{"num_hidden_layers": 16, "num_attention_heads": 6, "num_key_value_heads": 6, "vocab_size": 3119, "norm_place": "pre", "positions": "learned", "init_std_up": 0.0312, "init_std_down": 0.00553, "optimizer": "muon_variant", "learning_rate": 0.00488, "warmup_steps": 200, "decay_fraction": 0.892, "final_lr_fraction": 0.02, "batch_tokens": [32768, 65536, 131072], "dataset": "wikipedia_en"}
MLP neurons of a small language model. Each row is named by its layer, matrix (up: input weights) and neuron, and shows model dimensions 96-223. Each number is 128 + 24 x the weight over its row's rms, rounded and kept within 0 to 255.
After each neuron's rows, "fires on" lists the tokens most often at its 100 highest values on Wikipedia text that the model never trained on.

L7.up207 [110 102 100 142  91 124 124 126 139 118 147 103 118 158  98 129 133 131 127 108 160  98 132 126 135 110 125 144 121 137 134 110 106 119 176 169 129 112 158 131 142 105 113 145 125 162  85 144 133 154 171 137 138 113 172 134 136 141 167 149 107 111 152 131 128 162 106 127 120 133 103 123 127 104 111  97  87 130 116 184  99 167 125 126 156  94  94 131 138 117 152 100 153 128 111 122  91 117 156 114 149 154 109 137 126 120 149 128 113  95 144 106 131 112 176  90 146 118 175 116 128 121 127 140 136 137 124 161]
fires on: "y", "ti", "e", "ou", "t"

L4.up126 [101 147 114  56 110 123 115 148 107 139  94 114 136 134 124 132 126 128 159 136 105 138 126 137 101 155 127 118 147 165  95 107 162 122 103 147 142 129 128 129 119 130 122 150 124 150 171 143 129 108 134 114 122 145 149 129  89 119 109 142 141  94 130 178  80 132 104 145 183 149 100 144 120 134 120 118 156 174  93 121 153 133 130 101 105 143 119 136 157 145 187 125 163 137  92 122 154 131 142 172  90 130  57 100 180 109 137 116 131 156 124 110 109 149 112 153 131 111 131 146 113 159 158 169 109 119 110 109]
fires on: "Di", "Per", "br", "Br", "% ", "Col"

L9.up869 [121 140  83 126  98 157 144 138  93 137 105 102  99 157 118 100 134 148 136  64 124 117 127 149  78  95  98 122 113 127  84 137 129 115  90 121 144 150 136 113 163 125 166 107 107 168 123 162 142 128 156  91 128 113  94 101 124 162 107 102 136 121 149 118 152 149 160 121 133 139 166 137 137 132  90 151 133 119 117 130 168 118  95 141 135 131 151 121 124 102 167 102  81  77 140  94 161 106 117 123 155 123 123 105 120 127 111 149 128 152 158 104 180 174 175 113 139 112  76 125 135 185 137 113 151 126 105 126]
fires on: "th", "os", "ond", "6", "Res", "land"

L3.up720 [139 120 138  99 169 161 100 120 150  89 137 181 144 157 154 134 144  87 155 126 125 111 118 177 131 190 149 102 105 150 125 130 110  94 104 108 164  96 116  89 125 166 114 120 122 117 121 111 129  98 110 127 118 102  99  97 127  98 115 130 112  95 123 106 183 104 110 195  99 119 144 168 161 114 107  69 187 134 105 113 145 142 143 151 139 148 104 123 133 129 116 142 106  87 149 135 155 144 132 106 121 120 156 107 103 130  95 124 175 102 146 117 135 123 157 139 122 151 121 140 131 165 145 129 174 162 118  86]
fires on: "such ", "among ", "wom", "Sci", "Mus", "like "

L4.up3 [198 130 134 163 150 148 110 139 128 117 123 144 147 156 132 171 138 130 116 110  66 136 164 140 124 160 135 162 129 109 109  93  90 111 125 138 115 159 167 137 159 136 130 148 119 160 119 123 151 157 104 144 124 118  87 109 128  56 125 121 125 134 153 134 149 141 100 127  92 122 118  92 119 130 155 104 144 124 119 155 160 102 123 115 106 142 116  80 140 139 149 128 131 150  82 121 141 105 123 137 115 150 107 167  99 144 115 106 138 128 113 160 139 164  93 128 107 114 128 107 145 113 150 164 100 101 156 157]
fires on: "min", "nor", "pol", "mil", "ir"

L7.up849 [154 100 124 135 129 117 113 167  97 136 109  96 124 143 159 119 148 114  86 139 134 136 130  66 126 129 184 111 133 105 131 126 122 112 135 108 110 159 137 137 135 139 109 160 132 114 143 114 120 141 130 143 136  48 142 160 134 130 155 118 156  92  81 128 119  89 149 122 137 127 115 104 149 152 111 131 130 147  96 138 130 130 132 180 178 154 137 155 178 115 155 112 155 161  91  94 138 126 167  98 154  89 144 127 136 118 135  83 156 135 132 118 143 109 114 147 140 153 169 138 118 132 123 149 142 102 117 161]
fires on: "ex", "der ", "without ", "del", "Ex"

L4.up418 [105 136 111 113 113 156 137 132 153 112 157 137  96 101  93 156 156 130 112  85  90 136 141 115 103 134 112 104 140 132 107 140 176 134 121 139 121 117 113 205 128 160 111 128 140 130 156 167 178 135 121 138 160 148 123 115 151 111 136 107 157 117 113 128 152 155 154  92  97 145  90  80  87 138 146 118 128 100 162 173 123 105 140 118 146 122 152 152 138 120 131 115 141 127 106 168 144 166  88 125 151 131 107 150 114 158 134 142 140 103 130 128 100 146  90 112 155  95  90 102 135 110 133 137 142 165 129 162]
fires on: "which ", "also ", "ap", "– ", "202", "to "

L6.up454 [157  88 101 119 136 103 160 124 142 144 138  69 124 172 178 143 152 112 160 111 129 157 115 115 140 116 136 110 137 127 115 105 146 137 161 146 146 124 115 107 186 149 108 108 124 129 112 113  82 141 109 127 114  98 180 141 154 100 118 157 150 155 151 153  99 127 135  72 127 115 147 142 167 155  94 163 124 117 161 140 146 110 165 122 130 106 110 143 128 121  86 132  95 105 111 152 122 144  78 125 130 118 145 157 165 139 107 168 139 112 203 125  96 131  98 129 173 137 120  91 168 114 168 121 112  93 155 129]
fires on: "of ", "ild", "ne", "S", "ri", "Pac"

L3.up357 [162 124 160 154 136 125  96 148 160 144 110  95 131 148 133 121 151 129  96 128 106 119  92 116 163 147 118  76 127 112 139 126 140 160 116 133 132  76 165  84 105 146 148  86  92  81 136 114 120 149 139 133  77 167 134 167 109 150 114 153 142 127  88 152 143 173 104 162 126 100 129 136 106 151 139 107 148 128 123 155 136 143  92 147 115 102 140 126 143 137 133 152 140 149 155 113 108 124 147 164 139 101 168 123 112 150 116 111 141  91 159  70 135 155 185  98  96 133 111 101 124 131 133 137 126 146 140 159]
fires on: "op", "ep", "ip", "Ep", "rec"

L7.up519 [129 108 119 112  99 148 164  78 166 140 158 137 144 120  86  81 104 127  89 119 142 159 131 125 143 136 166 132 141 126 151 168 154 127 110 103  95 129 131 109 104  72 118 142 106 100 154 127 126 103 105 104 147 122 181 138 159 132  97 128 129 117 172 140  98 118 133 164 117 119 124  96 135 115 164 102  74 137 162 116 123 173 128 158 127 142 100 112 168 160 126 134 148 117 121 135 122 102 123 134 130 131 142 141 156 131 106 146 154 136 155 164 111 134 120 125 103 169 147 118 125 126 134 106 154 150 149 117]
fires on: "al", "ly", "ter", "for", "ary"

L6.up519 [117 162 108 107  92 173 121 152 173 127 114 156 116 143 118 133 148 164 124 126 158 102 154 173 128 124 133 130 125 117 126 120 143 110  91 137 135 132 135 161  87 129 143 148 110 156 114 160 142 133 153 145 170 151 112 127 119 100  90 109 119 123 163  84 141  92 113 123 155 115 114 111 112  98 144 123 122 108 139 105 105 122 102 143 102 104 160 131 125 136 186  80 143 123 128 125 139 134  87 127 138  78 127 143  83 118 119 144 104 149 107 150 104 102 125 116 114 172 111 156 183 137 142 124 151 120 117 148]
fires on: "and ", "to ", "or "

L3.up618 [149 142 185 113 118 145 105 137 141 102 110 150  57 135  62  82 135 114 119 147 117 141 162 133 132 112 111 130 144 119  76 128 119 121  97 101 116 121 125 128 134 123 121 141 169 177 112 155 204 110 120 136 120 102 106 142 167  89 140 154 143 158 113 116 120 120  98 147 148 102 125 178 149 124 178 101 156 150 123 122 117 166 121 160 154 106 108 150 129 130 153  84 149 156 165 192 139 138 133 130  92 123 103 122 112 105 143 121 120 162 147 138 136  91  68 102 155 148 149 123  80 116 115 136 120 102 105 118]
fires on: "fic", "comm", "vol", "Vol", "Comm"

L2.up988 [115  87  93 126 138 111 112 130  65 114 107 159 128 131 146 125  85 138 129 161 117 146 136 134 116 116 134  85 143 133 161 113 128 146 118 154 164 132 159 116 133 113 110 147 127 157 115  96 119 136 102 121 115 145  97 130 142 141 154 118 116 124 105 184 130  55 115 120 136 144 117 124 135 154 134 120 115 155 132 138 129 151 109 127 127 109 133 142 122 123 150 154 161 115 139 142  76 136  93 133 181  89 130 139 135 141 117 156  99 148 144  57 172 149 122 104 144 122 101 155 116 147 141 121 162 116 138 143]
fires on: ".", ".\""

L2.up752 [138 124 131 105 152 123  72 151 113 146 135 156  89 111  90  74 139 134 148 142 154 150 130 167 157 171  76 124 168 125 117 117 142 147 151 119 122 132 133 144 154  96  95 135 126 126 124 142 173 144 132 155  96 116  98 113 135  93 134 153 100 117 133 140 153 114 105 179 122 128 149 163  98 137 127 113 153 121 107 121 154 150 123 142  84 106 139  87 150 107  95 125  90 141 180 175 160 119 130  97 163 102  87 133 140 175 120 131 129 146 148 105 135 147 102 155 175 135 157 142 134 120 121 137 141 130 111 111]
fires on: "ut", "vol", "Vol", "Bal", "% ", "olu"

L7.up321 [129 106  92 114 139 124 137  99 160 102 149 133 129 110 105 141 102 110  95 133 168 171 122 149 134 183 148 170 104 155 137 128 149 133 143  99  95 137 153 128 106 156 140 104 124 135 101 132 152 127 113 125 146 106 143 121 146 142 106 119 110 113  90 180  78 108  96 158 136 132 158 128 117  95 113 156 107 146 133 124 142 115 146 127  88 130 131 181 167 114 136 204 126 149  99 129 143 158 129 128 164 126 118 130 124 148 127 122 149 132 155 141 149 158 126 166 105 128 169 169 124 169  92 114 142 140 125  94]
fires on: "fr", "fe", "lin", "ter", "Fl"

L4.up994 [134 110 116 138 126 166 134 114 120 127 127 125 132 119  69 114 151  94 167 116 111 121 166 124 115 127 134 136 172 123 130 127 114 102 114 151  79 121 114  91 161 109  80 137 156 112  67 135 113 129 112 162 139 133 100 104 176 111 151 110  80 106 133  94 130 113 140 143 138 102 147 135 138  85 202 138 187  95 122 104 169  90 148 136 129 128 138 123 134 147 135 131 122 158 131 137 161 135  99 139 123 104 124 132 120 133 121 143  96 117  97  85 143 122 150 142 163 138 134 132 138 142 155 110 119 141 106 151]
fires on: "comm", "Comm", "politic"

L5.up399 [108 130 118 104 105 120 141 128  93 132 131 128  76 120 120 137 134 129 126 118 142 105 119 155  75 124 110 122 131 175 143 119 140  76 119 112 121 147 151 103  93 126 102 131 139 182 149 123 117 124 126 125 150 165 116 122 120 121  73 136 118 135 139 144 133  93 109 204 124 125 129 145 123 190  91 100 128 131 123 149 132 119 198  68  92 114 102 140 114 110 136 123 123 162 158 137 120 176 116 149  97 121 140 109 117 168 127 143  91 163 141  90 106 102 186 114  91 141 141 143 111 143 141 116 146 119 146 128]
fires on: ".", ",", "; ", ":", ": ", ", "

L4.up792 [122 144 157  85 137 147 136 138 159  92 130 118  98 142 131 122 129 131 133  88 134 102 132 128 138 172 164 113 136 123 106 151 143 109  90  80 110 141 113 138  97 121 118 115 130 125 100  82 164 188 146 178 153 119 126 113 135 187 135 118  95 139 116 113 113 121 145 167 107 166 162 126  92 127 200 103 108 149 144 148  88  99 129 116 141 109 130 115 134  93 131 124 108 133 135 155 152 110 156 137 124  99 154 114 154 135 115 100 119 109 152 144 125 164 152 162 143 201  95  59 122 157 102 118 128 109 129 111]
fires on: "to ", "ity", "station ", "law", "gl"

L2.up17 [156 113 125 125 108 116 138 134 121 130  81  90 149 135 103 124 131  33 115 126  88 102  76 102 146 163 189 129 103 150 141 143 125 146 125 138 151  96 152 102 138  94 110 109 118 158 127  85 136 118 108 155 141 131 130 107 152 119 140 164 128 143 112 104 121 117 135 169 145 123 113 108 144 153  99 158 164 120 127 120 154 113 123 125 145 167 102 113 123 155 106 144 129 155 100 136 108 153 130 154 176 148 145 133 138 116 107 140 119 148  93 129 130 102 121 113 173 141 130 110 128 162 115 156 151  79 155 140]
fires on: "on ", "der", "im", "under "

L5.up60 [203 155 109 121 153 139 154 119 101 132 155 109 105 134 172 127 126 127 120 128 106 163  76 124 124 129  94 104 120 133 139 110 181 170 155 145 112 133  71 141 121 139 136 128 157  96 135 115 100 132 153  86  96 154 115 158 101 109 104 166 148 143 136  92 120 148 143 135 156  84 152 133 113 117 105 149 170 120 112 140 146 102 118 115 121 126 134 109 103 129 128 132 139 101 124 102 112  72 156 132 146 105 115 147 116 179 141 128 128  98 116 129 107 100 117 140 124 134 124 118 125 153 132 150 146 169 137 135]
fires on: "um", "ip", "im", "Film ", "| ", "ex"

L4.up371 [106  97  91 155 113  95 103 129 130 146 179 160 132  98  97  91 148 103 118 129 140 125 158 119 132 148 145 117 103 147 173 144 159 117 149 169 123 125 100  64 104 118 156 171 121 162 109 164 117 166 131 140 178 118 142 110  97 107 120 172 108  65 130  87 154 156 134 137  93 138 121 132 131 121 121 119 123 138 137 152 145 137 111 103 143 139  86 113 116 113 162 136 118 139 126 141 118 132 106 182 121 138 140 133 157 163 160 110 128 142 125 102 126 107 122  90 141 157 112 109 122 115 113 133 101 116 124 167]
fires on: "t"

L2.up361 [161  88 143  99 113 125  74 119 115 111 112 127 115 133 107 130 126 113 122 109 125 131 169 112 123 152 179 137 110 140 168 159 134 119 146 176 103  45 149  89 131 143 114 112  79 104 172  88 113 129 105 155 138 124  99 170 140 106 128 180 149 106 133 120 163 170 131 164 137  88 109  96 113 155 149 131 145  81 128 152 115 147 126 138 106 136 107 125 143  93 114  88 103 116 154 130  92  92 162 146 134 133 110 147 110 111 118 162 117 120  90  86 144 131 147 130 133  96  98 128 115 154 164 161 152 150  75 136]
fires on: "ep", "op", "if"

L3.up294 [ 95 170 122 106  93 106 111 148  91 128  92 129 134 123 134 101 151 131 112 146 115 130  96 111 137 156 156 121 149  44 126 140 114 134 112 103 110 102 142  97  79 159 133 135  93 143 168 148 115 160 128 127 177 101 117 128  96 132 124 161 142 130 122 130 173 107  88 135 125 147 123  96 104 106 137  85 149 157 141 117 155 127 128 111 125 140 175 152 144 128  96  76 116 106 131  92 137 129 160 150 115 148 161 150 157 114 137 120 157  86 128 110 145 146 167  81 164 129 140 139 108 148 134 140 155 131 164 134]
fires on: "com", "tain", "bas", "jec", "yp", "rac"

L2.up163 [153 165 132 129  90 107  90 158 133 137 121 140 161 135 136 154 136 123 143 125 172 120 169 160 123 149  89 142 141  99 160 157  94 146 134 126 137 103 146 113  87 107 159 101 103  91 153 117 141 164 134 114 125  81 101 153 185 140 148 137 117 128 114 107 134 137 126 151 138  93 153 102 105 106 120 134 164 138 144 119 101 133 180 158 143 138 135 145 181 103 153 125 103 132 141 116 120  95 131 120 110 134 163 125 151 104 114 139 111 140 111 152 130 134 120  94 155  84  95 119 121 150 166 131 153 138 122  85]
fires on: "F", "f", "ref", "new", "if", "ff"

L5.up547 [138 133  94 126 113  95 126 125 109 123 101 129 104 138  91 144 145 115 118 133  88 148 116 164 118 104 147  92 139 129 130  95 142 117 135 134 186 139 148 146  97 133  92 103 114 106 118 139 139  84 121 110 104 171 129 121 156 107 117 165 147 139 146 160 100 130 171 140 174 111 142 122 139 196 146 103 119 111 143 103  93 173 159 129 157 128 128 120 155 102 145 119 155 143 157 179 127 146 116 151 141 113 139 121 117 156 113 168  57 113 139 100 130 123 177  81 131 139 101 142 146 109 141 102 170 125 121 147]
fires on: "."

L11.up669 [ 92 157 155 156 142 103 125 151 126 126 115 120 157 158  97 150  78 167 151 167 177 108 156 117 140 108 125 104 106 105 153 112 103 118 128 126 108 128 106 136 187 125 105 106  98 142 150 115 152  92 120 134 105 126 145 140 135 137 119 117 114 121  92 102 103 134 132 125 131 119  95 129 151 146 104 137 121 105 161 136 161 130 128 132 119 112 132  96 113  84 148 113 154 155 152 116 105 155 136 131 116 145 107 175 156 105 121 164 116 137 133 110 201 164 105 108 147  86 141 146 100 168 142 112 105 118 139 123]
fires on: "H", "oll", "-", "w", "il"

L6.up414 [151 137  99 121 139 141 150 157 147 127 125 121 157 105  96 101 120  75 147 142 134 138 132 100  88 160 150 116 153  94 143 106  85 135 108 148 142 148 114 117 128 151 117 153  83 101  90 128 132 138  87 115 151 125 133 120 116 105 189 140  95 128 121 120 132 114 120 130 116 113 137 105 102 163 122 140 135 104 146  86 154 146 138 141 152 140 138 110 151 128 178 124 127 138 107 152 123 115  77 135 144 108 143 113 132 120 132 115 146 163 110 108 119 143 147 159 146 128 108 165 137 141 126 127  92 173 133  89]
fires on: "op", "politic", "ative ", "pro", "oc", "Comm"

L11.up260 [116 121 106  81 163 178 141 176 159 111  89 135 136  97 146 144 157 104 161  79 113 119 198 105 145 153 117 103 134 134 145 121 115 125 124 141 119 162 107 137 130 139 139 130 155 139 140 137 129 140 146  77 121 108 132 139 147 129 142  74 132 106  84 149 135 101 127 140 143 144 127 154 134 128 109 104 112  95 120 140 137 133 133 100 135 151  74  99 113 129 143 129 152 100 150 168 166 132 149 109  71 151 110 116 115 172 147 143 123  58 109 120  96 132 146 103 159 129 128 167  99  99 129 126 132 138 160 149]
fires on: "ch", "ild", "c", "il", "it", "B"

L5.up883 [156  98  86 120 131 147 144 132 105 118 144 133 124 125 123 127 143 117  84 135 127  74 140 150 127 146 137 118 136 107 143  89 159 156 136 116 108 108 113 141 115 129 136 125 138 111 162 132 120 153 151 136 119 139 148 113 146 121 101 157 131  99 160 101 126 144 156 110 101 142 101 151  96 143 137 156 133  73  99 159 159 131 132 168 137  94 160 119 114 177 106 138 129  93 131  67 122 130 127  88 142  77 136 116 121 178 117 131 142 124 146 133 143 122 109 136 137 112 119  97 143 145 188 147 109 142 136 111]
fires on: "on", "al", "um", "ev", "im", "v"

L9.up755 [113 119 106  70 122 142 120 152 143 139 107 165 161 143 108 106 137 114 131 123 121 108 129 143 107 142 144 153 153 133 157 127 149 156 104 136 139 148 113 142 164 125 130 168 124 119 129 139 121 159  99 122 135  98 148 114 167 131  84 133 146 109 142 102  98 165 142  96 139 146  91 118 140 140  71  98 134 107 118 148 148 151  84 108 135 135  83 147 159 107  95 121 133 106 153 105 119 140 124 123 152 136 118 108 166 173 144 165 165 157  81 136 116 141 102 117 119 110  97 100 119 159 142 134  87 126 127  91]
fires on: "re", "se", "for", "Hon", "and ", "by"

L9.up440 [125 116 137 136 148 127 116 147 100 129 170 149 124 123 169  83 102 133 128 117  97 102 127 144 121 135 148 109 141 139 164 107 106 124 145 121 121 137 119 151 137 109 137 119 141  99 136 125 135 115  97  84 133 128 123  52 164 117 121 188 113  69 125 141 101 145 102 122 111 167 119 135 111  72 101 120 139 115 165 122 125  91 129  91  87 105 176 113 167 156  91 118 175 149 128 146 134 127 163 148 135 144 145 164 128 143 155 131 148 153 129 143 132 122 116 119 178 139 177 151 172 163 141 117 119 143 130  95]
fires on: "of ", "ens", "for ", ", ", "= "

L11.up830 [182 143 132  98 165 101 134 119 136 101 146  94 141 120 126  94 160 132 135 144 141 122 154 113 111 139 122  97 188 108 131 141 127 140 110 158 117 108 132 119 119 128 123 103 122 145 158 132 114 127 145 171 114 116 140 102 146 126 155 130  78 102 164 101 111 104 123 141 165 128 111 132 151 140 105 101 114  95 107 107 119 171  95 105 119 119 104 147 176 132 135 131 118 151 100 128 122  80 145 103  90 105 142 113 125  83  89 122 120 118 157 133 100 107 129 145 148 162 123  85  76 105 116  76 140 149 125 100]
fires on: "ob", "er", "ord ", "ir", "±", "ig"

L6.up47 [148 120 115 113  80 167 125 159 112 112 153 144 108  98 168 163 149 138 133 151 130 125 127 133  94 144 171 140 155 117 131 107  95  75 134 193 101  68 154 133  96  90 110 136 100 131 148 109 147 124 142 119 120 144  96 140 149 109 120 171 141 141 124  85  63 116 147 109 125 174 150 126 124 107 126 127 128 122 130 102 144 111 131 118 117 129 176 132 149 142 128 153  80 106 122 141 138 138 154 151 136 114 157 117 115 137 133 145 103 170 150 131  88 144 139 140 148 117 179 118 165 144 144 155 133 129 112 131]
fires on: ", ", "i", "(", "of ", "t "

L6.up710 [158 127 116 114 113 163 135 139 124 147 115  98 138 104 113 145 125 134  84 120 105 147 110 115 164 183 171 107 135 130 130 118  85 117 163 174 111 164 111 175  88 118 130 130 137 128 137 130  90 135 128 161 125  57 118 147  77 149 111  77 165 144 136 112 151 119  90 114 124 112 103 104 116 122 113 128 133 143 132 100 130 107 195 139 119 110 127 141 146 132 157 115 159 155 102 129  96 129 127 144 103 104 148 177 121 130 125 151 129 151 142 144 105 113 134 118 134 119 115  99 143 160 109 168 168 126 131  87]
fires on: "ed ", "ted ", "k", "released ", "conduc", "eg"

L4.up99 [122 103  85 121  99 162 131 114 132 135 133 156 120 126 128 120 115 127 131 116 119 121 150 120 113 167 137 112 136 122 144 167 119 148 194 137 111 133 133 111 128 149 127 138 116 133 174 156 101 127 102 139 111 134 106 153 101  97 113 193 158 131 125 104 143 108 135 138 113 111 137 135 120  99 108  98 162 157 154 128 130 159 128 102 148 105 178 126 154 132 124 126 103  91 118 109 157 156 127 129 143 153 140 166 116  94 125 138 140  63 180 145 131 127 132 136 127 137 117 101 161 131 144  75 148 130 107 105]
fires on: "el", "com", "bel", "yp", "am"

L6.up548 [143  82  98 136 137 156 105 146 131 124 148 165 130 179 122 104 125 132 122  97 141 109 163 136 144 207 131 155 150 114 118 167 132 162  89 124 159 136 134 160  90 148 114 179 148  80 102 115  64 102 113 119 134 146 140 118 133 163 171  97 137 118  95 138 105 136 140  74 115 136 151 122 124  97 116 108 124 130 174 134 102 129 136 117 162 124 122 169 147 100 109 122 146 115 161 113 161 124 127 166  96 121 162  77 121 155 125 100 118 104 148 122 114 153 114 129 125 151 116 127 148 165 146  97 121 146 158 105]
fires on: "| ", ": ", "Rev", "with ", "ation", "V"

L4.up603 [118 144  92 103  84 123 129 159 151 116 111 152 111 112  69 134  96 120 117 116 176  69  95 132 151 169 127 134 131 120 135 152 179 105 132 153 135 112 143 122 137 154  93 137 104 125 116 147 138 122 148 131 154 180 123 150 108 105  97 106 126  98 139 119 152 131 139 107 118 166 155 117 112 100 148 101 144 109 132 169 121 119 126 115 126 114 163  80 119 138 125 136  95 129 114 126 121 128 137 154 174 115 145 113 115 148 123 148 136  85 127 155 114  96 148 131 141 135 126 123 154 120 153 143 144 165 101 132]
fires on: "to ", "and ", "ce", "– ", "and", "- "

L5.up189 [138 164  92 119 121 111 143 122  69 110 119 201 174 164 137 153 109 141 158 151 140 156 140 113 101 162 179 142 169 144 113 123 111 143 143 103 117  96 126 150 146 127 111 139  74 126 125 108  98 142  87 143 125 124 156 114 122 119 108 104 131 138 137 131 148 139 143 146 108 138 129 120 133 114  85 144 108 173 105 101 113 149 162 156  89 135 153 147 120 133 126 130 104 129 138 123 132 117 184 138 120 125  85 126 103 127 129 126 154 122 120  60 161 114 113 109 173  95 126 119 135 157  86 128 107 134 121 144]
fires on: "ch", "end", "sch", "\"", "ri"

L6.up925 [143 139 134 156 110 137 103 122 187 119 125 119 142 114 163 113  75 106 106 123 127 166 131 151 152 117 144 118  50 122 162 109  89 145 114  94  99 110 104 131 127 134 140 117 153 110 112 132 156 144  91 109 128  92  90 149 110 130 142 144 111 136  99 140 108 118 131 137 146  87 118 124 109 152 109  78 110 105 172 112 115 136 116 105  85 129 110 172 169 162 166 137 125 110 157 148 148 113 147  99 181 153 147 171 137 157  98 139 146 155 130 153 132  72  89 141 111 160 104 118 113 155 140 160 178 127  88 121]
fires on: "pl", "ic", "of ", "at", "str", "qu"

L3.up417 [ 74 144  93 135  95  97 136 152 113 148  87 138  99 170  85 114 149 139 113 135 111 114 143  85 131 103 144 145 123 176 119 102  88 109 129 147 119 115 101 113 128  97 144 115 118 144 154 105 121 149 130 145  92 123 126  88 113 115  82 128  95 150 147 109 106 152 115 115 122 198 118 137  96 155 100 146 122 170 114 128 138 148 143 120 152 140 109  99 137 130 142  98 103 156 120  71 112 145 109 139 129 140 147 158 156 122 121 120 138 135 169 117 156 107 110 149  93 115 140 132 113 141 157 150 125 122 128 157]
fires on: "\n  ", "der", "= ", "For", "G "

L2.up126 [125 131 151 109  84 138 123 129 144 157 131 154 134 134 134 120 134 159 163 155 132 130 118 104 183 121  89 100 155 136 113 101 132 115 151 192 131 128 133  75  62 115 124 146 123 165 166 112 110 113  71 132  96 140 111 114 140 125 124 144 109 127 131 139 112 140 132 171 107 135 131 108 133 146 105 116  83 144 121 102 141 168 123 165 115 110 130 156 128 106  82 109 139 159 117 105 128 123 164 152 156 143 127 129 145 157 178 130 147 117 129 123  99 138 155 124 134 146 113 175 145 152 126 125 152  98  87 128]
fires on: "both ", "between ", "ei", "two ", "some", "Wash"

L11.up171 [167  83 113 141 129 120 159 129 109 133 153  82 157 114 111 110 156 153 136 173  79 144 122  84  94 105 121 155 133 128 132 120 124 147  80 116 140 177 148 195 154 126 104  96 132  96 169  92 168 180 128 117 122 154 142 103  90 153 124 105 108 117 118 115 116 118 154 122 148 146 125 173 138 105 139 119 111  94 115  91 131 108 147 117  89 148 134 113 115 124 127 120 141 135 140  98 137 132 181 137 120 141 147 145 141 168 126 129 127 125 116 120 109 109 135 165 118 104  96 116  94  92 114 124 112 175 102 144]
fires on: "was ", "is ", "became ", "o ", "a "

L5.up427 [128  78 106 146  77 117 104 133 183 100 105 137 158 112 163  97 121 159 149 136 143 149 129 148 148 116 143 106 119 142 162 174 132 142 138 109  92 127 120 116 146 179  99 166 139 119 168 136 113 112 130 117 129 131 119 133 159 109  99  65 149 104 139 108 135 110 118 110 130 129 113 121 110  90 135 148 112 103 143 111 163 128 123  88  68  85 106 144 163  99 141 151 151 143 153  99 162 108 105 138 128 121 135 115 152 163 123 137 106 161 118 141 166 104 138 129 121 145 128 136 125 163  97 164 132  92 124 124]
fires on: "par", "% ", "Arm", "Par"

L5.up305 [ 98 116 140 142 122 124 135 107 103 104 128 101  99 140 148 162 151 172 112 170  88 133 146  84 109 116 133 126 124 116  76 127  95  79 109 130  90 113 111 151 115  91 144 102 151 174 202 139 133 181 134 116 171  97 137 131 156 116 131 114 141 118 106  94 118 126 100 138 148 149 133 168 108 131 156  97 126 146 144  92 124  72 109 101  76 122 137 157 155 120 156 121 125  94 121 152 166 104 154 135 131 155 167 102 106 118 141 123 167 151 133 140 128 121 151 144 136 120 126 143 112 120 120 139 164 169 107 140]
fires on: "=", "comp", "was ", "em", "is ", "work"

L3.up275 [132 103 100 114 113 129 121 122 126 130 151 127 121 129 118 131  80 133 129 145 113 180 142 137 129 146 105 111 113 176 105 121 153 103  67 117 120 149 157 102 109 139 131 134 119  83 115  78 135 149 120 139 146 149 111 103 137 129 126 124 107 153 139 147 193 118 136 138 100 128 112 143 118 120  86  84 123 112 117 148 117 212 139 147 121 127 132 110 116  82 116 121 109 145 108 145 136 137 135  83 136 121 129  94 150 143 120 116 124  74 162 122 185 108 145 124 131 110 145 161 118 159 154 173 150 170 109 157]
fires on: "such ", "between ", "both ", "like ", "place "

L2.up604 [116 104  75  94 101 127 116 109 151 138 156 140 131 121  89 128 173 132 119 137 131 186 102 123 129 100 155 122 117 121 100 111 148 121 101 145 135 146 122  96 152 139 124 135  84 106 168 101 122 158 122 126 133  87 183 140 142  95 114 131 166 134 169 111 123 121 115 111  98 119 126 107 141 142 121 117 124 163 105 136 108 176 112 131 143 112 133 155 192 158 142 126 112 140 172 113 117 121 162 161 164 120 122 199 168 134 144 133 126 138 127 145 121 101 120 140 142 156 136 147  89 160 133  91 140 117 159  93]
fires on: "for", "oun", "Moun"

L11.up881 [111 106 108 107 176 155 114 103 155 122 112 122 130 107 129  99 139 157 108 123 163  90 126 128 157 146  88 146 112 145 123 153 101 112 130 169 148 157 169 136  62 150 108 117 146 107 107  89 119 105 142 127 118 145 106 137 161 157 166 109 152 128 169 125 106 102 116 102 115  69 154 149 108 151 108 110 122 121 119 162 133 183 124 124 143 105 180  95 130 160  84 139 160 147 166 124 139 139 107 134 128 165 153 124 143 113 102 120  96 126 156 133 120 118 120  85 121 139 148 161 106 149 119  84 128 117  87 156]
fires on: "V", ": ", "aged "